Weights of a small transformer language model.
Architecture: biases, tied embeddings.
Training: a variant of Adam for these matrices, 16659 steps.
MLP neurons of a small language model. Each row is named by its layer, matrix (up: input weights) and neuron, and shows model dimensions 256-511. Each number is 128 + 32 x the weight over its row's rms, rounded and kept within 0 to 255. Numbers have three digits each.
After each neuron's rows, "fires on" lists the tokens most often at its 100 highest values on Wikipedia text that the model never trained on.

L2.up761:188097137098145090122143149130128069162149096118118103202141134091138102128084121144145149154091154069123160116090129075163094151138170147134047144166158123140122144159164151101163190089086148142086151109108081079148175078135140208127081158173189165101145107130094172105120105148066096131114200108153119098128158100058131154128154087141142133113114186154134138112189149056146158097147124158092136160093171100160155158103088126127152101084093142122120103150057095090137130166141154097149148135107120121149135146097136211102137130089143133130123130085152137091173093138192163110140186068091149139163107062149089106171223106113093157057064148127109132118064122139129125097158125118202123124169178173122153134147160072133147115151162118159093127117118108145145129163064110
fires on: " and", "M", "N", ":"

L2.up772:112105096093110099139146122136138106104117155154171066148175155062154128194135140066090151139104069101154119161148123129123137094119135073086160118140133168217166172148082165129154132108170175143128106101120141092151136066119097086119114098118163175106112074137135145152144155122053143133082132107137144138138153165118137090084142138148174098148075084171149143085130104147163120119126137138066109105116144182108095169127172108107084072124134118156090121158180161171133062114190112129181204109147158121147094138114159179099150167191203177148088142126110083122098177072150074094122085144202153173132164163118110108089121108089159173143144115110119146113144133143181104080163125107141100193119091150125147150090099155118131140191150136204162104106136170089161211127104137
fires on: " I", "I", " “", "We", " we", " who"

L2.up719:086103097063100148160090104070097146159150148156074112114133145121146080143116177107078109166125197119095123110153145156156190160101131132089138086082135115135109159165149064120167114112086161187112079171135100137143145073107123114118144076104102145106139162135206186177127092104093140194097123177122129128142174132091128211089175154148122104128073134116108133150141181120111160086131094133143119095088126142112135176115179130104173118109166128134135063152148127111095070106111133092169216111118164112107111141089157174116058124164111138153107178082114113186149162120165128165117085116107126131079094185173169108174163171087083095106157177134148098112133130176120141143124113139169086160167095176135154126096138109070096131113138154153130148103133115102120127158174117
fires on: " is", " are", " was", "==", ":"

L2.up1201:111135094091104111149078103106140092127143121149095162096083212101116133141176127141124147099154113165055107128181141120111123154131159057140082128206132180133164072110132111173145062139134113102122124184096106118143114109128159089163122114059121114090099121151115178182093102121084119123088064186183125126110107115098132168163130147093139118150147084150169141103145155106164134060117090098122117115083130144167117085117112133107131126120116122082129105109150132093060133116114128121187170117150156122173073118082133171188121138128138085210115096017119129108131122102160162141162150139098114102147156135181117089173154168144134100056138151157051084062111135182132177111084153096105110088102144110117131137186129096148165144085155122120166086090122148149142181112185140
fires on: " =", ":", " is", " were", " War"

L2.up415:108112082129116098155162161081169113104080130137135122147182123128168114101148146072134097112112145153169182123097094134171130141088116139134066116138121094096121136140113155116118140142169162140078055099079109124159176095151091240136170092095161197135149105205127134083123133140089149115140186112115154146168159167111123154126157159092103099114151159140122114118156116124178107072094098115107128077060125112113129122122113085079187126166107155142131151117093133115115139135116162087141190109108074119127116142141146168154169129116131098150068165092123147136181162123155120132148121123084110154119071056118145148163139119103089083100156157195110111145146161154136151122167089097178177086199128182096066116054121123128175155126156172125117117067128184127083177108160112
fires on: " was", " be", " as", " being", " is", " become"

L2.up925:118173129116128171204146110140160154084110102184162207177100105127090077105105128176124105189180125165107163153090051152093140186120136150153104115107161168135086126124145143067197127155156158072116136178111102114080148146099155109107147122184151142107119123192081203135129186058138070112097130098178173065102127116104143094071181084081145142135119177107097108165134105135133143149221145124168152140139131105133129074129159162100133090111088153104121084102122122132122166140127084120086150163107147123195102172109138121196097102053109147162163062131128101121104062207141132156154154098103110109140074173121123086097122140183135131139121153132088133092086098098125185120105170144157079129140161136107119093127105165178160155107150125124149142089164156139181182097077080
fires on: ":", " March", " November", " ("

L2.up1288:083115134159138148079112158137150107126136125138131095117092141127127119140164134204133140149085092116114150138108153110101148061129103193113083053143105072120169135125106078118125103118102098149142128128104090181132187162056148121172072101123078133096119123137093206092143107106131168111181105138122123110120131114171114093092131139151183150178108107110096169113141155119160113172124055110098170141159105164125085137092134176141152108161095078148151111178156162091094108117131135113142146163098146083091067211083151124085119172191093191137157163048120109174118174159194146149119176102118108114125095171166135150098112125135127168107149077240168112117094137143090130085159206129094107149114105124133127105155156138122140176150179112085130132153162125143084128106136105
fires on: "–", " before", " to", " by", "/", " as"

L2.up2006:120102119150136216147163171089152101086131094139169108202082151122103141159163152124147137174148141113071130157126080132107124156176255173112107042043114118116128163154120130108146102137109123145124054113053124134101148105109182158092189145081138148108147086168147180111173109122101081062148137172138102108132112148132115134077186093071095130180150122116056097149169082126094180148119070115078119120101168103170211189072123107076144128158113159098141157122163143134125135072171177093144178098097179126160150147085199165073090210181089176100142122134145142109148140189118142184095133133138194089132105144097148131086093154145134151153134133131165146146137126116115118146144124120115144123155124133133085091139127189098102140179119144141099108146107100139100137153111113
fires on: "°", "″", ":", "\n", " as", "′"

L2.up427:140105101113108126083165162145166128055121068205179116157105137106120194172111114086145115144129060125115091190154123105144111147134148101104101149142115172151135151103169092132150101085166136227100100158116163118127105076139113136146133165112135158095138151110110153115097124113080140165126125099124114131121190146134117135119120127089100152161160158131147190119134058134184065096116084141085134103111136096134097179132210139115093124138184148111124087155103115101062131134124136141112119217090125131144145160114115104180105173161157143218093132133169159127132100023145071133144098153104128133133163054079104110105155105077159134109139087155164107144137067069170085102134089167152100135164135161111140156077124149108113130130071170121155117129121152119148210089031138
fires on: " all", " Best", " All", " no", "t", "All"

L2.up235:114128132104107141149165130117076144156094074145124150142091111126090087200160116120109174191091087082123158150085099134142138126096101139132050098114134096125111090140126127102216134089079129161149096164122156114076140078130105157188176178142160102112160162071095133136174094182114096130171166080138085124101133109091086118067134125143137106111156181131171152150160091080158126164191122166156158160103125107118135085088212105139139087133086106106128130129129070140158115178154112145186164163092151143163090112126126153169143124114163103109110139129110079163139137109124116140165115114138195104109164124135100126087105145119114132091091155192190147197102078163123124076175154128189123143181109157128129113205117086122179116159160154148110176136184143128175112079094166
fires on: ".", ").", " term", ".,", ","

L2.up779:174152125113089172101147135081146103122090125209128093110127151079070160133108122108066168099172178138136118137127187163157111142115090095108092145150134144170119124113141083132111118133128157195067177136165180145142122098100141106094108086143127152113131128166167137161142203103093148137155191128114134082134144109163139126119155074210173140156125097078123146152106125075128128115146112151169197133136116101135129135080150151065199178032152111123174190070148115149105120079168085172139117121113127112101148173129156119200170101122083168167132115066106033155075161154135147103095069090084126135177112118156116121091162187135140156101117169168140131116188097112157099152174151192106093062130120096142155201110154148167150091157127109171123168124143106117134157054134101
fires on: " where", " such", " that", " known", "'", " to"

L2.up1853:140122090048081162126137149152140138077118134135087158151153123100171112166183131122156187165142134119140169174082168090163131133114122104127128112124124164133096135150118051116148141177126142106101122112122106142113075054077138139080088098102080138085143149206144141196134116121147082081136232124132155077150151134154092136094100129169121106151136164121075172190147100092134213153103159187141143062110158101123138114163132166104141112130159103117110126105124081050096130144136176125112127195075147205172074120097157145161163201150100093168154127137104126150154104146135130108091061105096111120104105108182137157110102134157107116111183103093142112096159099145115110139198139144129144125171103128157130083087129139154137118088140102104109105154120222140111173030077073
fires on: " \"", "'", " as", " stated", ":"

L2.up1169:128155117139137142146156096170044133143170042169082139163123107145175080116165079172099166178081109146163129103162137111124146109201173163146069150111126157125150109151112114138076109145153140129062184202150138167099129144154109159118150158154191167118137115148125182139144048101106099122159112126029065138089133101184053110112103160159150109158158095108144107125131143130171127131123105076165142147167105087149146123084182157106160119104172118092151083163154121148101105177170118120145172141101150153147118090125137164102164198140135147158124187109166122096175132178165202148213137166093168110145102064148096163124148115132119112131076178144153090119059110098035110137120127108146109152132153148074136112141164142139142199151168140124141093069160154118172127089091154
fires on: ".", ",", " than", ".,"

L2.up159:098123135087105115127134142116115111098124103162112107109155183097149143157099164109164109183140129181153154117130184152139093122119141154086062080108100125164115130139089105152140154145125174128088131116173169055098158135176099103098143156111149137178149165142179151116096143154075195092146087057048098087212155165114109104115130060186165143137111157149117160185215137164146152140149114128101120140138123144128082111092108126107145171112114175152097165138140090136134146131179070134064151104089166150153119118165135115133132040109141185149098151086080108145108172054143122084144071162115117096148142115126128122149157149083096149145097104069095136130150206119098130135142165109098126134096083161107140100046110137072160112139163088171154148131157113157117181146100072
fires on: "\n", "-", " who", " that", " which"

L2.up1122:186093034081110166134163183153173162112117138130161124130153150110167184126156077123114123142128140132170092198123120132126137121079176119127103155180095087105203078120115090140117075092125140153120093120154081084097129077083105187152104121058131141095106139185112139096153186160104174085119141076128133129178112169149090150148123158060137155123125099136102140139196125135108122148118153177134115140116111102160118140190133132133164094162134130188104125144161103157120107111112187121092189125080148146099116160148114168149112129132126131130132094130099149152164127082156097165088062153094101152140093103060180093110087187161142159136151121158142131119154088090078104133132080132110125090086105185161096076170140132148176131126131114092108040072103127140156146111128139
fires on: " of", " for", " as", " ", ":", " |"

L2.up46:099155133103056116092206111140096146107132126223112134117137136082141133199101118156147124172135125144105137169119098098174086106082135098111169129102076159124132164113120134108150163156138076134058164113131127143111064033132157123111071142164110179103119109129099148149164180100130136122090175095125180117169133189146114145129141120128115143146127129112139151171115142132156101047164138132082115086096159137136123203084148133081040103115092148122090154108078105105126164084137137161099141098062163137141116147080145122110151118120165170153114145129155097125091140154168027100138133142097120119069099125075114138117144118103161106135118079080081143146107107108144118114133195088091104182091129129081119122101132155142102215192097159106155085092145142093118175154098098
fires on: " I", " her", " U", " his", "I"

L2.up1910:148178102083116166133150156116180082108110114155128092146150146079169136156151163092120156118130080114101111165125079069075134134143122100118124103145109158092113151122172160139154117105158124202151139197082143099126171129136082101155211145071184183067124116155101119146158152139056116144145079147143077140126166090142148105121166142086141140158139170115070093097211065156122127140157107129125157165112132066146126172096087109120105106112113132107152127141137152175049139114147155123104128146111171135130170138122128111122168173119104115189135089107138156154145107113107137087102107136141149159166176156148119113102160181151113174118144105168103136153151138115199125127109110113115043154178089138117079130135125140093166157131128112139116157190158183103112207126116110
fires on: " not", " no", " all", " never", " t", " both"

L2.up8:114124072120100110161150094105130127116159124100118176125149159056183109114147144086112116103108092128089109174152119088106143091118123151130079107154123097124164108082168068129068130160173120125121128146097142117130144090115147144158127129099158181122118155167109153117094116102105105136133154155132185150100157099166079174159148133081144089128170160140165161139216122130158105097084150200141129138119104088146165094137099165131161095150164116115083073163137135122126112127139197113154117166137126198067150127141121125143129137141120142144142124133073138131189151096195099128149180115042113114136102089157147127174141159074119109186202066152135064137119143173082170116154159144164081112155120143124147134135099091145160142112162140156139103116126115156152156158150122
fires on: "'", ":", " Like", " is", " as"

L2.up916:109119081149142059132114137135128115080167127146116073141121147130159090135121087116104083146089112180113167167071133074091134067109151124149097093157130070162167142136108116092142121176161124109162086071150064155095152112053137126179115113147112149129143039104096140147167169142113151152127073103141117155156180107100114121109137128133160142151125116133078137111151051079134108139157098202107166172103083171106108135138175147060125120129068069119196083125155125128114162107134212097139113112136171128118146111105147143132130144129143114078145097107142153124093218126146135140149102148141152158121154081132112147103149154141085123138097104100100182158091155119121123131100131117129116160170155112105148150080102148139107123187162123088107144097214147104179115110083136
fires on: " as", " also", " including", " has", " only", " to"

L2.up215:055074093128064103137178184127134127110182115100163141148151140113187190083151131128139126134131138154173233193180166102150161182122142192072087099127135070139132063099104123082125153098111147169103070116063104070125175071171154140137134157102108126135180124195128215139167177161111155088139186082131115106140142133162083139112161142109132158122142120141077105087181096179115185058117141136104127134088132110147195149173123080105198171139157097147151127083160096071116129130135174101117198106083089086111129143105152174158078155096145176156125124112126126099138143090187106138114160163075069126112108133157100123151142159160089110138121097164073110138150075156110115163167130137141172128208106135109165134085098105056146115129140125074093096124101130129165158121070095
fires on: " as"

L2.up1020:172139067158102064141133105094094120112152115122137120132084173065115122140144097188091107127109180095091140117114183119140178123135060128114145163120116104145156142108131126174189129158172123181116156127152139171150090097135100122106100112127155181123069088063186131146115125082133092135163193107081090133144152177104160108109147084088145120150146158069156154147130166125184199122162164093074144106125163128104194108169099138106165070058162185128146143156077008110100096110156136158133143137092132169068063159159176164163118082108146098131141150110084052166099157137099128117157147116110149140139142194166103145135094179140140105084155161166119125104155160122204158181101102155161122110141085052126102111072129115103100105127080100184105142130141136131062148097119147
fires on: " that", " of", " on", ","

L2.up103:093130109115137072129120119055149104127073130179102101141105174094038125079150119132156125173123121103121138153110168096141123124125126128151128144113131110172152139148139140111117137147133149152055065159077150111096094133111122159121089155100135141089126133178152142162098132124127163081107186144091076026132177157154149062097131102117124120166107177152120135163169118131155156139137141095156168148187107087093145101145121148103210117149165098110145180137134101119112177099156114128131077086059168149070154106149125137116128064096097173108140173119086094186087147155165156110088111115076114083107130175106081111121154172105160124075111182110149101140131108159142112095054083139099125089158111113102198144109138145110137123116096165098115082112175066084067190128100135
fires on: " who", " that", " which"